Weights of a small GPT-style language model, trained from scratch on English Wikipedia: 3 heads of 64, MLP 768 GELU.
MLP neurons of a small language model. Each row is named by its layer, matrix (down: output weights) and neuron, and shows model dimensions 112-175. Each number is 200 + 40 x the weight over its row's rms, rounded and kept within 0 to 999.
Before each neuron's rows, "fires before" lists the tokens most often just after its 100 highest values on Wikipedia text that the model never trained on. A number after a token or word is its count.

fires before: "r" 27, "is" 12, "an" 9, "he" 8, "re" 7
L7.down752,226,265,62,129,265,198,231,280,223,109,167,131,179,230,102,223,201,192,240,235,182,207,193,193,196,160,236,243,161,173,171,247,205,176,121,230,231,166,227,241,188,223,259,138,262,182,193,238,267,233,136,245,234,197,166,204,210,242,195,213,177,220,137,168

fires before: "all" 37, "er" 8, " pl" 7, "==\n" 4
L7.down498,155,163,113,233,241,225,198,263,158,168,183,245,193,243,199,105,165,191,245,231,186,178,164,181,194,213,55,244,202,235,196,184,216,250,190,241,228,179,261,239,244,191,276,211,216,205,183,173,238,202,231,187,162,217,192,196,220,219,160,110,221,245,182,208

fires before: "0" 13, "2" 11, "6" 9, "3" 9, "5" 9
L8.down283,267,187,147,256,187,230,276,263,223,196,178,252,190,208,254,218,155,222,216,219,232,149,189,169,187,161,196,201,243,239,239,197,170,173,270,233,248,186,193,159,137,244,224,166,216,172,210,225,170,221,203,283,99,173,256,186,250,195,177,221,175,194,206,223

fires before: "-" 97
L3.down725,127,164,242,233,244,240,261,207,190,172,109,196,174,210,180,229,178,181,194,209,210,236,168,214,202,217,287,150,245,224,156,181,149,185,208,193,154,198,202,191,109,261,185,261,195,223,223,206,204,245,226,218,257,195,214,225,153,226,244,179,152,249,131,216

fires before: "p" 25, "t" 10, "th" 10, "/" 7, "i" 5, "ip" 5
L7.down478,200,165,191,220,151,241,130,145,238,208,207,144,282,191,146,181,195,165,180,252,195,240,196,172,175,237,155,201,205,183,237,117,186,145,168,234,267,269,213,262,200,164,214,181,228,217,233,194,216,133,205,168,203,222,257,226,192,170,203,195,302,184,282,191

fires before: " |" 22, " " 20, "ac" 12, "e" 8, "ay" 7, " |\n" 5
L2.down363,194,212,165,219,152,201,182,123,221,190,198,270,166,309,209,129,228,200,200,266,155,263,222,136,158,183,208,217,243,151,206,179,176,282,211,227,182,209,188,223,148,100,228,192,163,224,167,208,161,191,201,201,231,265,179,172,217,159,251,196,222,221,169,149

fires before: "g" 12, "v" 9, "d" 8, "h" 8, "f" 7, "y" 7
L8.down246,218,244,182,231,252,227,240,131,192,198,183,245,190,173,262,206,156,152,184,200,163,182,168,197,209,164,177,225,200,107,217,206,186,249,252,183,143,196,162,188,203,221,159,240,235,171,247,177,261,189,177,230,177,200,236,248,131,233,150,277,174,197,146,269

fires before: "ct" 26, "av" 17, "ment" 6, "v" 4, "ad" 4
L7.down345,230,245,167,204,160,151,191,236,236,151,186,204,234,171,213,200,142,172,94,231,182,163,237,189,144,171,187,216,181,168,214,261,293,190,133,195,237,192,266,206,165,273,237,233,163,146,143,239,339,165,240,204,231,242,138,235,248,255,213,247,196,196,170,153

fires before: "y" 22, "ed" 15, "t" 10, "s" 9, "ing" 7, "," 4
L2.down465,195,177,235,119,181,145,285,222,157,204,201,218,164,232,188,172,248,176,119,201,93,153,212,132,222,254,193,216,175,222,215,176,201,188,243,214,205,268,215,151,236,221,191,148,212,207,171,240,207,170,188,219,150,184,243,153,194,173,200,117,236,168,158,148

fires before: " |" 22, "." 10, "v" 7, "2" 6, "d" 6, ";" 6
L7.down400,180,221,166,198,182,199,177,163,230,305,215,206,252,267,162,159,262,165,201,188,143,258,179,258,150,99,161,236,186,196,206,221,157,176,157,200,160,250,170,233,143,206,249,162,272,235,219,212,164,143,205,254,140,178,196,191,218,244,246,243,224,150,282,190

fires before: "ch" 20, "g" 17, "}" 8, "es" 6
L7.down522,257,185,248,135,262,264,235,172,135,198,224,197,169,198,180,154,125,212,182,188,187,182,238,131,221,149,164,101,101,189,189,214,169,187,137,237,244,143,240,256,172,260,214,171,218,186,173,258,187,207,184,196,117,200,182,238,192,215,142,228,211,163,119,227

fires before: "all" 37, "ing" 9, "o" 8, "v" 5, "or" 4
L7.down445,215,240,152,239,219,177,216,246,183,133,227,202,188,181,208,298,186,216,185,255,174,205,215,207,195,189,190,212,202,231,227,272,227,209,218,251,167,267,204,218,181,153,127,219,204,214,219,110,165,184,284,139,254,209,194,190,136,207,194,205,234,196,237,246

fires before: "al" 19, "ary" 12, "ber" 8, "ic" 8, "em" 6, "ia" 6
L8.down94,182,191,208,228,208,180,153,161,130,105,145,210,233,192,232,180,151,226,202,223,176,206,203,173,171,212,233,240,137,211,198,189,149,208,246,201,177,228,166,220,162,184,239,287,246,164,197,178,252,220,232,261,233,209,230,184,168,186,189,146,62,209,185,191

fires before: "k" 14, "ed" 13, "c" 11, "le" 11, "ation" 10
L3.down392,176,149,273,182,163,208,249,144,234,140,204,178,154,207,239,160,164,136,218,237,216,185,230,181,243,196,180,169,213,227,110,264,231,176,207,256,162,124,199,196,217,245,177,212,188,206,183,199,161,263,222,220,225,209,236,184,189,164,188,164,218,202,212,212

fires before: "v" 24, "n" 20, "ies" 10, "o" 7, "h" 6, "ial" 4
L8.down692,169,225,141,184,185,183,164,155,278,149,179,201,214,141,276,181,200,210,298,152,262,230,232,163,232,230,149,198,255,184,160,149,266,172,280,203,139,212,230,199,229,179,159,241,153,182,150,215,186,277,200,178,189,85,215,240,178,204,118,225,301,199,208,159

fires before: "m" 31, "man" 11, "t" 9, "," 5
L7.down662,204,181,190,273,169,209,121,206,178,217,180,225,231,215,148,212,185,212,176,226,163,206,203,153,159,190,235,161,220,201,202,166,101,111,192,234,230,155,223,252,278,211,237,200,185,237,111,207,215,151,170,279,203,253,213,161,178,196,184,140,226,186,149,96

fires before: "her" 34, "ct" 18, "al" 8, "h" 4
L7.down190,222,182,241,250,174,194,194,236,193,179,199,224,200,178,234,262,193,226,139,196,189,188,176,272,261,224,226,223,243,202,164,181,201,137,207,182,126,216,129,182,144,239,208,245,95,223,176,195,159,238,247,185,199,198,136,219,176,210,230,138,154,224,172,172

fires before: "l" 25, "t" 10, "p" 7, "b" 7, "2" 5
L8.down218,254,191,232,173,142,265,233,188,189,152,287,208,201,197,225,206,266,109,143,149,160,177,176,285,121,255,226,185,174,220,162,266,129,167,212,185,181,232,158,217,216,208,225,209,182,186,219,188,186,141,254,214,125,266,182,243,183,141,204,215,192,169,187,184

fires before: "se" 13, "S" 9, "s" 9, "t" 7, "K" 6, "r" 6
L7.down103,194,244,208,210,208,261,243,185,136,181,151,194,145,213,158,253,198,226,220,313,195,255,202,139,160,223,200,282,150,218,213,188,146,169,304,236,196,175,184,211,264,174,220,227,179,200,147,178,226,248,148,258,273,183,223,205,186,188,235,256,160,159,182,165

fires before: "\n\n" 46, "\n" 21
L8.down541,222,173,256,222,148,176,220,228,211,219,211,151,196,186,183,213,155,178,239,201,214,220,209,188,178,211,205,177,291,193,172,260,163,271,214,191,193,297,182,146,229,173,204,191,214,217,194,174,188,167,202,231,217,141,188,102,201,221,179,214,246,163,162,267

fires before: "k" 20, "r" 15, "i" 14, "ation" 9, "al" 5
L2.down127,232,207,117,174,227,182,213,291,203,185,203,82,119,206,208,214,219,206,185,186,187,238,274,200,225,230,173,266,240,156,257,232,269,175,138,210,174,229,200,241,227,207,209,307,213,206,261,289,238,247,138,205,199,204,213,188,175,223,170,177,187,146,216,185

fires before: "h" 27, "ary" 16, " " 11, "|" 10, "th" 4
L7.down48,251,222,188,164,299,199,206,171,115,210,209,134,144,236,270,271,218,282,148,190,198,95,194,227,134,190,252,272,259,179,215,202,218,178,191,203,195,156,148,147,185,168,146,196,212,159,126,162,185,281,151,142,218,158,242,136,149,228,149,126,192,188,225,214

fires before: "{" 27, "h" 18, "t" 14, "e" 8, "o" 5, "y" 4
L2.down271,224,227,166,177,206,160,246,157,178,283,151,184,155,189,204,199,199,191,213,176,181,185,185,285,257,209,163,258,326,175,161,206,240,164,201,234,232,227,198,136,146,166,256,250,209,178,142,162,213,261,247,207,205,212,161,241,141,170,184,161,153,238,197,191

fires before: "t" 22, "h" 14, "o" 8, "e" 8, "he" 6
L3.down12,218,234,268,236,194,189,218,164,245,216,177,197,209,170,194,209,235,161,152,152,220,209,172,264,191,163,239,197,240,227,180,230,198,216,226,195,173,178,174,180,149,214,206,184,202,176,182,201,243,209,206,246,213,207,163,201,206,193,158,181,171,112,211,141

fires before: "le" 19, "o" 9, "ort" 8, "an" 8, "is" 4, "ent" 4
L8.down527,222,189,199,190,273,180,166,241,122,180,205,180,140,239,139,204,178,229,244,218,171,145,184,218,206,228,283,191,157,218,148,166,190,236,199,255,217,185,242,227,182,247,197,157,240,168,167,182,201,173,157,186,243,188,153,189,188,205,208,205,223,201,255,236

fires before: "t" 39, "or" 6, " J" 5, "e" 4
L7.down329,261,223,174,196,179,185,177,245,241,218,236,222,174,173,185,216,137,243,199,174,182,220,231,209,175,165,165,177,228,207,224,225,278,203,157,264,207,202,226,207,115,111,140,193,169,212,279,191,202,180,191,260,269,198,155,195,270,154,218,228,201,226,205,185

fires before: "n" 52, " a" 5, "e" 4, "t" 4
L7.down308,200,249,235,196,194,177,229,165,205,132,202,200,148,207,212,93,207,163,230,140,312,234,207,234,206,164,209,175,185,228,233,181,274,178,205,226,206,293,191,190,128,250,159,225,234,237,151,153,157,170,208,187,177,196,221,230,232,147,247,181,124,185,248,158

fires before: " a" 26, " the" 14, " an" 11, " f" 4
L2.down144,239,169,210,180,111,214,197,245,155,214,127,229,127,209,149,173,178,258,199,222,147,238,173,194,231,235,223,287,242,227,178,126,233,234,153,184,195,209,189,183,151,155,257,261,198,152,183,231,187,172,238,125,251,242,156,290,226,209,143,223,272,211,212,234

fires before: " " 71, "," 8
L2.down709,219,156,186,119,208,191,153,138,248,134,188,201,160,174,206,284,242,189,210,167,178,196,226,300,198,237,197,200,217,212,118,150,159,268,233,176,222,195,115,91,230,128,244,201,225,195,187,165,121,242,233,179,208,174,222,219,224,155,208,221,161,233,241,265

fires before: "d" 30, " St" 24, "e" 9, " K" 9, "en" 4
L7.down47,132,158,216,247,186,153,198,230,197,145,211,254,266,165,234,228,162,225,242,224,212,207,213,239,165,211,204,156,204,289,205,211,149,187,256,231,196,142,190,201,202,230,194,179,260,243,194,187,214,94,181,171,229,298,212,133,156,140,181,202,158,155,225,268

fires before: "v" 23, "f" 10, "b" 10, "ver" 9, "at" 8
L7.down626,232,213,211,215,250,187,214,194,188,186,193,233,199,205,242,170,194,119,166,187,212,181,204,202,96,188,209,105,204,173,169,229,206,130,208,157,223,225,235,223,214,173,178,240,254,210,235,220,203,213,122,149,147,249,90,198,196,210,215,207,237,173,223,232

fires before: "ed" 17, "e" 15, "ian" 11, "ia" 8, "ic" 6, " " 5
L7.down554,195,234,205,165,248,228,160,175,129,242,253,222,302,300,189,200,184,149,215,175,252,178,292,202,185,154,181,210,180,208,206,120,183,267,221,121,160,142,135,215,186,108,164,135,213,215,222,242,218,189,221,161,225,104,212,212,241,195,223,243,189,222,230,231

fires before: " " 39, "ing" 11, "d" 9, "ain" 5, "t" 5
L3.down317,172,241,196,187,207,184,186,176,181,128,160,147,272,200,259,260,218,212,253,174,216,237,196,179,182,196,182,199,101,226,179,247,213,164,209,192,98,137,166,212,171,212,176,152,192,269,288,167,155,273,187,254,154,201,322,195,151,156,246,220,216,202,210,205

fires before: "p" 26, "le" 15, "m" 13, "v" 8, "n" 4
L2.down313,193,258,232,152,197,212,242,197,217,241,197,247,188,128,225,158,210,223,187,231,180,195,223,250,227,192,191,234,178,147,201,159,161,177,190,146,140,219,234,149,177,224,197,227,233,222,188,177,191,170,199,191,226,189,146,187,217,208,227,160,125,150,231,166

fires before: "-" 96, "|" 4
L2.down157,151,190,227,277,202,234,209,168,231,204,147,221,183,205,244,215,192,142,141,201,214,154,202,243,205,225,231,179,183,234,206,162,194,212,290,239,130,169,235,197,203,308,213,206,178,224,264,161,181,155,235,196,161,168,226,197,206,220,227,183,192,231,221,195

fires before: "19" 41, "20" 23, "18" 9, "5" 7
L8.down66,208,147,188,172,167,214,270,244,195,132,223,206,172,219,217,249,196,150,295,230,205,200,266,197,183,201,186,175,188,249,357,209,192,224,308,204,119,203,152,162,161,158,201,204,195,241,188,199,196,130,218,217,175,154,142,209,204,245,163,164,193,151,240,222

fires before: "ry" 23, "y" 10, "her" 9, "he" 7, " A" 6, "o" 4
L3.down333,241,200,248,195,256,225,169,165,150,233,207,165,152,178,227,259,244,268,253,147,177,205,177,192,168,186,214,216,231,215,202,191,137,183,203,244,144,113,144,209,184,202,143,203,153,198,207,173,186,206,173,210,179,214,221,308,159,168,142,233,183,156,233,207

fires before: "ver" 17, "v" 11, "le" 10, "it" 5, "ac" 5, "ar" 5
L8.down103,251,198,148,198,240,226,204,207,210,228,236,259,193,174,182,227,246,193,252,203,200,139,283,242,180,162,236,209,237,162,216,188,237,201,137,186,133,182,190,121,164,258,213,149,133,177,164,239,169,172,240,222,208,144,168,183,128,172,170,245,182,213,250,158

fires before: "le" 20, "v" 18, "ar" 7, "as" 5, "p" 5
L2.down621,185,177,215,107,223,275,158,239,179,170,174,241,160,154,133,228,209,206,228,231,125,175,206,185,187,221,216,180,278,172,290,182,104,145,171,180,186,197,181,229,173,147,186,184,215,219,197,256,168,136,221,183,262,209,146,163,180,193,161,241,135,222,186,167

fires before: " |" 37, " J" 11, "\n\n" 6, ";" 5
L2.down227,96,125,185,199,178,164,219,285,275,212,250,189,208,203,114,225,199,172,197,145,157,197,137,246,257,232,237,216,295,200,222,190,219,251,206,188,194,252,184,139,210,166,294,242,217,235,153,127,217,182,143,206,163,231,232,263,255,121,216,194,265,131,215,142

fires before: "r" 30, " " 17, "ri" 9, "ry" 6, "ain" 5, "s" 4
L2.down369,198,205,154,274,275,216,255,193,202,190,226,219,206,184,229,139,254,228,195,161,222,207,128,216,136,213,199,231,162,195,151,225,229,174,188,136,123,233,230,221,179,236,189,251,160,168,204,215,196,218,254,245,138,236,211,240,180,168,208,235,237,170,217,240

fires before: "er" 26, "k" 9, "|" 8, "g" 7, "ac" 5
L8.down443,201,138,183,182,231,214,224,179,258,213,195,140,262,184,204,158,173,222,177,219,204,229,182,154,174,282,161,151,219,191,147,187,272,212,158,180,254,193,233,185,264,206,197,216,219,182,189,145,204,188,284,204,153,234,179,207,200,199,214,195,205,225,79,199

fires before: " " 31, " the" 10, " a" 9, " J" 5, " A" 4
L3.down316,239,185,241,221,268,202,205,135,228,171,237,233,170,184,151,250,248,204,293,214,189,227,238,190,201,168,181,159,213,209,236,235,216,150,195,220,168,248,277,248,234,185,199,194,172,135,278,201,150,209,250,144,225,145,206,191,98,98,185,155,218,191,148,241

fires before: " |" 16, "," 12, ")" 12, "4" 8, ":" 6, "\n\n" 4
L3.down391,202,70,163,135,153,170,220,222,200,237,173,173,200,135,212,241,233,224,282,238,148,185,198,153,262,200,202,248,197,237,248,248,141,208,163,131,200,215,212,173,174,143,192,188,192,242,217,220,158,210,187,216,165,188,240,225,154,221,181,141,204,191,219,207

fires before: "ed" 26, "k" 13, "le" 11, "ation" 11, "es" 6, "ing" 5
L3.down114,289,156,138,198,223,212,287,246,207,218,222,84,123,153,236,147,189,191,180,254,202,197,211,231,224,218,172,253,245,72,247,186,214,148,208,275,205,140,207,225,205,232,224,221,233,225,171,207,202,262,221,142,151,211,156,215,181,118,236,146,216,253,215,164

fires before: "ear" 36, "ork" 19, "ou" 15, "oun" 11
L3.down178,225,154,198,225,244,276,153,144,203,201,177,242,239,135,272,183,158,117,171,233,235,160,232,211,242,157,212,171,146,181,262,136,223,190,257,312,282,183,149,135,186,281,223,211,203,241,245,201,129,210,176,228,194,195,133,170,157,175,176,267,151,294,236,220

fires before: "i" 18, "ar" 11, "al" 11, "ill" 7, "ic" 6, "id" 6
L8.down44,170,240,254,166,240,283,215,167,201,170,203,198,124,191,168,214,161,154,167,136,201,179,221,158,209,155,214,228,180,227,285,181,223,165,193,173,209,201,191,219,161,164,225,254,178,210,243,226,172,259,260,207,225,242,194,125,202,222,169,146,191,217,257,149

fires before: "," 16, "2" 9, " J" 8, "8" 8, "6" 7, "3" 7
L8.down731,236,188,234,168,177,196,239,213,255,218,181,233,267,238,266,227,184,247,190,166,206,184,178,246,182,180,178,131,171,254,157,243,191,174,199,298,182,223,210,230,220,258,184,107,249,231,215,290,259,212,169,212,192,202,299,162,165,214,198,146,236,205,240,19

fires before: "p" 30, "m" 14, "t" 12, "h" 4, "mer" 4, "r" 4
L8.down461,183,293,155,222,158,202,121,239,226,191,189,226,136,194,177,178,257,118,172,159,165,192,170,188,155,233,172,234,94,173,229,199,191,175,249,245,182,275,199,202,327,183,172,168,202,234,213,284,185,144,198,222,254,198,153,156,217,206,263,238,234,182,176,232

fires before: "," 24, "al" 21, "y" 6, "all" 6, " " 5, " the" 4
L2.down108,176,183,112,210,228,250,248,156,144,235,124,212,106,165,179,220,234,139,266,212,175,253,179,255,228,136,235,175,192,179,179,245,189,203,128,197,210,237,194,183,139,191,216,129,165,222,242,247,179,162,215,164,237,159,213,260,155,192,154,164,208,186,225,162

fires before: " The" 32, " I" 9, " A" 6, " T" 5, " S" 5, " O" 4
L8.down690,217,209,157,219,166,178,218,222,210,224,201,174,276,174,193,245,170,254,228,218,149,179,149,223,271,239,129,231,209,259,185,240,226,165,240,198,228,144,249,222,163,255,214,214,162,186,197,238,198,196,166,158,178,200,215,176,179,200,164,264,172,235,143,178

fires before: " " 53, " (" 6
L3.down493,146,265,199,242,128,186,191,140,165,237,161,167,169,150,187,249,237,159,212,171,249,170,184,254,214,155,221,173,164,190,168,237,292,183,203,120,209,199,265,234,271,232,215,215,224,286,230,187,152,183,253,207,241,178,228,253,162,236,178,281,148,188,164,235

fires before: "ud" 55, "ic" 9, "l" 7, "is" 6, "u" 4
L3.down727,164,157,146,211,211,272,169,215,212,188,136,197,183,224,149,270,159,122,215,205,152,145,294,196,240,197,131,225,199,219,193,183,206,166,142,205,195,221,204,257,175,234,198,164,201,155,192,150,275,190,207,165,197,196,253,158,207,120,208,156,200,242,134,229

fires before: "r" 19, "am" 14, "al" 12, "ation" 8
L3.down683,240,174,174,168,220,169,183,201,210,236,132,176,203,214,165,209,162,233,136,145,208,169,193,139,217,259,247,190,145,197,255,257,231,214,178,201,151,175,153,251,216,247,262,147,156,204,197,200,305,178,251,180,259,225,222,202,266,225,220,201,225,175,174,160

fires before: "t" 29, "ip" 10, "g" 9, "ic" 6, "ct" 5
L7.down162,142,240,217,231,133,268,125,252,228,167,193,199,213,225,224,190,262,177,243,192,186,221,135,181,196,242,150,152,282,142,162,180,209,168,214,189,160,185,259,180,207,154,257,172,207,236,198,244,219,156,185,127,188,141,221,172,163,240,208,197,247,228,191,210

fires before: "d" 26, "f" 14, "t" 11, "v" 11, "g" 9
L2.down737,252,203,190,184,224,183,211,156,167,249,222,189,268,225,171,207,116,181,246,249,202,221,186,194,146,188,247,209,189,187,170,164,193,215,165,175,172,194,249,209,161,208,171,240,185,172,230,141,218,179,252,250,227,233,124,195,208,212,163,243,252,212,246,133

fires before: "ers" 17, "is" 15, "ed" 11, "es" 6, "ing" 6
L3.down372,194,147,224,246,181,180,217,225,197,228,208,117,149,220,223,124,168,205,236,188,258,211,168,208,215,121,177,240,209,168,195,270,257,160,180,208,214,194,214,244,171,197,206,243,126,188,317,154,204,216,227,176,217,220,192,224,223,170,291,152,139,118,196,203

fires before: "20" 59, "19" 17
L8.down378,158,220,228,158,131,182,219,206,272,223,211,189,218,121,181,172,190,232,179,195,178,137,209,200,180,215,178,215,182,201,181,209,224,222,285,200,169,200,278,143,171,225,226,187,200,202,211,90,181,152,173,284,161,139,193,254,204,211,202,129,216,261,241,245

fires before: "v" 30, "f" 17, "al" 7, "b" 7, "at" 6
L8.down234,162,199,176,170,245,208,243,143,180,189,186,189,192,176,162,149,216,285,210,227,189,93,235,128,199,204,257,244,153,240,200,189,135,155,133,211,151,263,212,197,197,196,177,209,203,186,237,194,213,188,173,279,249,151,246,158,176,202,255,128,188,218,195,196

fires before: "ct" 37, "v" 19, "ment" 5, "c" 4
L3.down119,250,244,125,262,172,204,197,137,185,147,218,179,195,159,255,238,193,227,207,158,185,129,222,240,191,123,188,138,196,202,197,230,214,221,194,154,176,196,243,185,247,288,228,216,205,234,156,168,175,232,197,153,174,184,195,198,227,187,244,158,196,170,211,302

fires before: "en" 19, "g" 18, "f" 14, "ing" 8, ":" 6, "at" 4
L2.down371,238,309,175,191,238,301,195,132,197,233,203,291,195,260,152,217,152,227,258,191,214,248,134,249,215,171,206,258,219,172,240,224,197,214,139,197,191,137,209,214,162,211,217,181,179,260,226,215,186,172,201,213,139,251,128,167,198,207,165,182,160,173,192,171

fires before: "am" 20, "i" 17, "a" 8, "r" 7, "um" 5
L2.down73,194,165,228,172,229,141,199,215,180,223,167,159,151,198,225,184,225,215,238,169,181,253,207,210,197,257,270,144,175,232,168,236,222,178,201,188,167,165,198,236,212,182,193,159,159,202,218,228,326,206,213,193,147,278,202,186,258,186,127,253,217,176,203,211

fires before: "ear" 33, "ch" 17, "ou" 9, "oun" 7
L2.down182,243,200,136,173,264,220,208,186,166,76,165,216,178,253,235,142,204,183,233,152,231,138,227,199,210,243,258,133,126,257,217,189,217,236,252,230,190,76,164,156,164,254,115,181,232,233,178,267,232,282,145,243,211,254,218,203,211,211,203,230,205,209,163,245

fires before: "ion" 22, "o" 16, "or" 11, "ed" 8
L2.down342,147,217,221,193,256,251,262,164,183,194,223,191,241,248,214,206,175,216,252,211,201,187,194,197,187,131,146,291,239,181,140,194,224,216,237,203,175,189,297,174,218,243,158,157,190,238,201,163,198,224,203,160,220,186,195,113,302,185,224,266,169,182,237,296

fires before: "20" 14, "2" 13, " –" 7, "ac" 7, "ound" 6, "19" 6
L7.down416,176,161,187,156,209,164,258,141,220,175,200,212,135,195,253,185,217,296,209,256,188,167,184,151,241,252,252,144,214,263,236,242,202,167,245,172,305,230,167,190,148,124,180,128,263,206,128,143,214,144,228,239,187,184,182,321,169,199,186,172,159,248,176,192

fires before: "ct" 27, "v" 17, "as" 8, "y" 6, " " 5
L3.down502,263,197,186,253,162,130,234,163,161,306,171,206,161,183,235,215,141,232,177,181,225,215,228,141,194,169,168,163,210,185,183,202,264,202,271,189,209,155,148,161,194,196,213,132,223,175,206,242,262,132,152,181,160,167,203,209,165,182,232,187,193,223,218,324

fires before: "ot" 22, "ow" 13, "t" 11, "e" 8, "on" 4
L7.down719,241,172,217,175,245,206,191,189,179,198,215,240,191,215,273,241,250,143,162,183,171,176,211,286,253,264,199,154,191,243,229,150,141,239,234,225,159,186,173,202,145,205,231,237,220,195,165,181,230,127,181,278,308,170,262,111,201,156,238,185,184,180,191,207

fires before: "or" 18, "ric" 16, "ing" 12, "ion" 8, "ri" 7
L8.down549,175,231,180,237,159,197,178,127,187,167,221,160,168,216,260,206,170,204,204,175,150,223,189,251,203,114,177,234,215,162,202,197,213,157,292,127,154,213,110,209,164,180,127,138,190,246,146,189,208,177,233,206,190,207,222,116,259,218,239,213,242,263,178,209

fires before: "y" 39, " of" 13, "ic" 11, "ment" 9, "s" 6, "n" 5
L3.down199,246,204,267,161,189,179,242,186,174,129,198,227,191,166,209,208,225,213,210,217,195,198,221,246,223,264,133,242,273,202,198,180,261,107,217,209,180,214,212,193,148,236,165,226,172,253,153,224,157,222,222,152,186,142,219,128,234,198,135,173,172,169,190,172

fires before: "ed" 31, "t" 10, "ut" 5, "ion" 5, "k" 5
L2.down668,220,197,151,133,237,216,190,287,163,223,256,202,185,185,116,203,207,208,248,207,149,200,161,164,255,283,127,191,212,186,217,157,160,180,183,234,219,196,218,231,199,140,146,207,171,249,195,211,218,210,181,260,154,173,214,174,222,205,234,185,152,206,156,219

fires before: "all" 43, " a" 4, "th" 4
L8.down325,149,199,207,274,166,165,177,231,212,172,138,326,194,211,136,193,140,168,264,197,229,197,225,207,247,267,231,234,216,186,183,134,216,228,108,213,264,212,236,212,193,170,180,179,140,241,269,181,194,116,201,243,170,297,146,214,215,247,224,230,206,226,223,268

fires before: "ct" 36, "g" 15, "is" 4
L8.down301,220,167,234,190,226,209,206,211,267,243,169,187,161,210,148,171,168,112,169,215,172,215,208,184,181,168,168,220,203,247,254,245,259,262,183,232,260,230,281,178,201,156,159,152,263,171,167,114,262,214,177,244,131,241,207,230,202,228,158,228,182,202,200,204

fires before: "ic" 45, "t" 25, "c" 10, "y" 4
L2.down485,175,191,177,200,175,167,122,143,214,216,173,172,226,196,198,241,117,207,214,216,142,192,147,194,186,220,219,254,284,196,280,142,250,160,174,224,221,173,243,234,196,172,230,177,232,154,225,186,192,116,226,195,229,221,199,228,197,128,184,127,252,181,231,303

fires before: "on" 27, "ol" 24, "ur" 9, "v" 7, "em" 6
L7.down310,204,175,237,186,128,160,192,139,171,138,225,194,218,185,187,139,173,208,201,138,212,159,236,192,194,176,163,183,230,249,262,236,215,156,204,265,237,244,169,147,250,160,228,270,261,222,152,245,231,183,159,209,235,205,130,177,287,264,228,196,231,105,177,213

fires before: " |" 25, ":" 13, "|---|---" 7, "on" 6, "g" 5
L2.down361,262,174,212,242,173,181,276,183,196,196,182,254,195,231,165,87,172,150,217,241,170,201,237,223,230,129,196,197,163,141,267,196,230,257,253,209,169,189,104,190,176,265,193,163,168,188,197,150,222,209,191,165,202,152,150,285,123,217,248,166,228,219,185,273

fires before: "p" 59, "m" 17, "es" 5
L2.down554,201,276,218,202,232,217,212,226,140,126,201,238,177,228,206,191,203,316,274,132,267,200,199,216,238,134,207,229,217,248,232,166,223,222,208,224,227,253,121,132,184,161,162,224,248,224,221,225,123,58,215,254,214,193,194,228,145,171,235,200,172,205,214,149

fires before: "er" 23, "en" 15, "n" 11, "k" 9, "on" 5, "r" 4
L7.down519,198,158,186,134,213,199,144,168,222,221,218,148,162,202,202,244,212,233,131,157,189,170,194,182,197,185,177,210,179,199,168,198,166,199,113,204,239,190,126,152,181,233,184,207,210,165,182,165,231,239,180,185,212,137,157,144,173,226,200,174,222,128,225,144

fires before: "b" 36, "ow" 30, "ue" 6
L7.down102,221,166,166,170,185,150,214,152,202,221,252,226,226,132,228,185,187,154,175,185,200,186,201,175,216,274,273,204,156,220,286,162,156,218,192,159,170,187,216,178,167,290,241,239,268,265,202,184,153,139,187,289,204,206,173,197,134,158,251,171,186,123,105,189

fires before: "|" 32, " |\n" 21, "le" 8, " " 6, "ent" 5, "y" 4
L7.down583,171,201,253,187,162,186,194,111,232,184,211,139,191,266,214,194,215,254,75,138,176,217,206,194,182,215,185,246,223,225,263,194,198,198,249,195,144,163,161,280,176,161,223,167,255,190,174,267,134,259,193,117,216,139,280,210,287,189,242,169,220,199,158,226

fires before: " " 44, " |" 13, "%" 6, "5" 4, ";" 4, ")" 4
L7.down340,154,135,241,296,270,217,169,133,244,191,279,234,164,279,154,233,173,222,183,194,221,261,177,218,177,173,122,130,245,244,188,310,186,158,173,243,165,265,236,209,136,237,229,217,162,241,221,246,195,273,137,237,226,172,210,213,224,83,181,205,210,169,221,196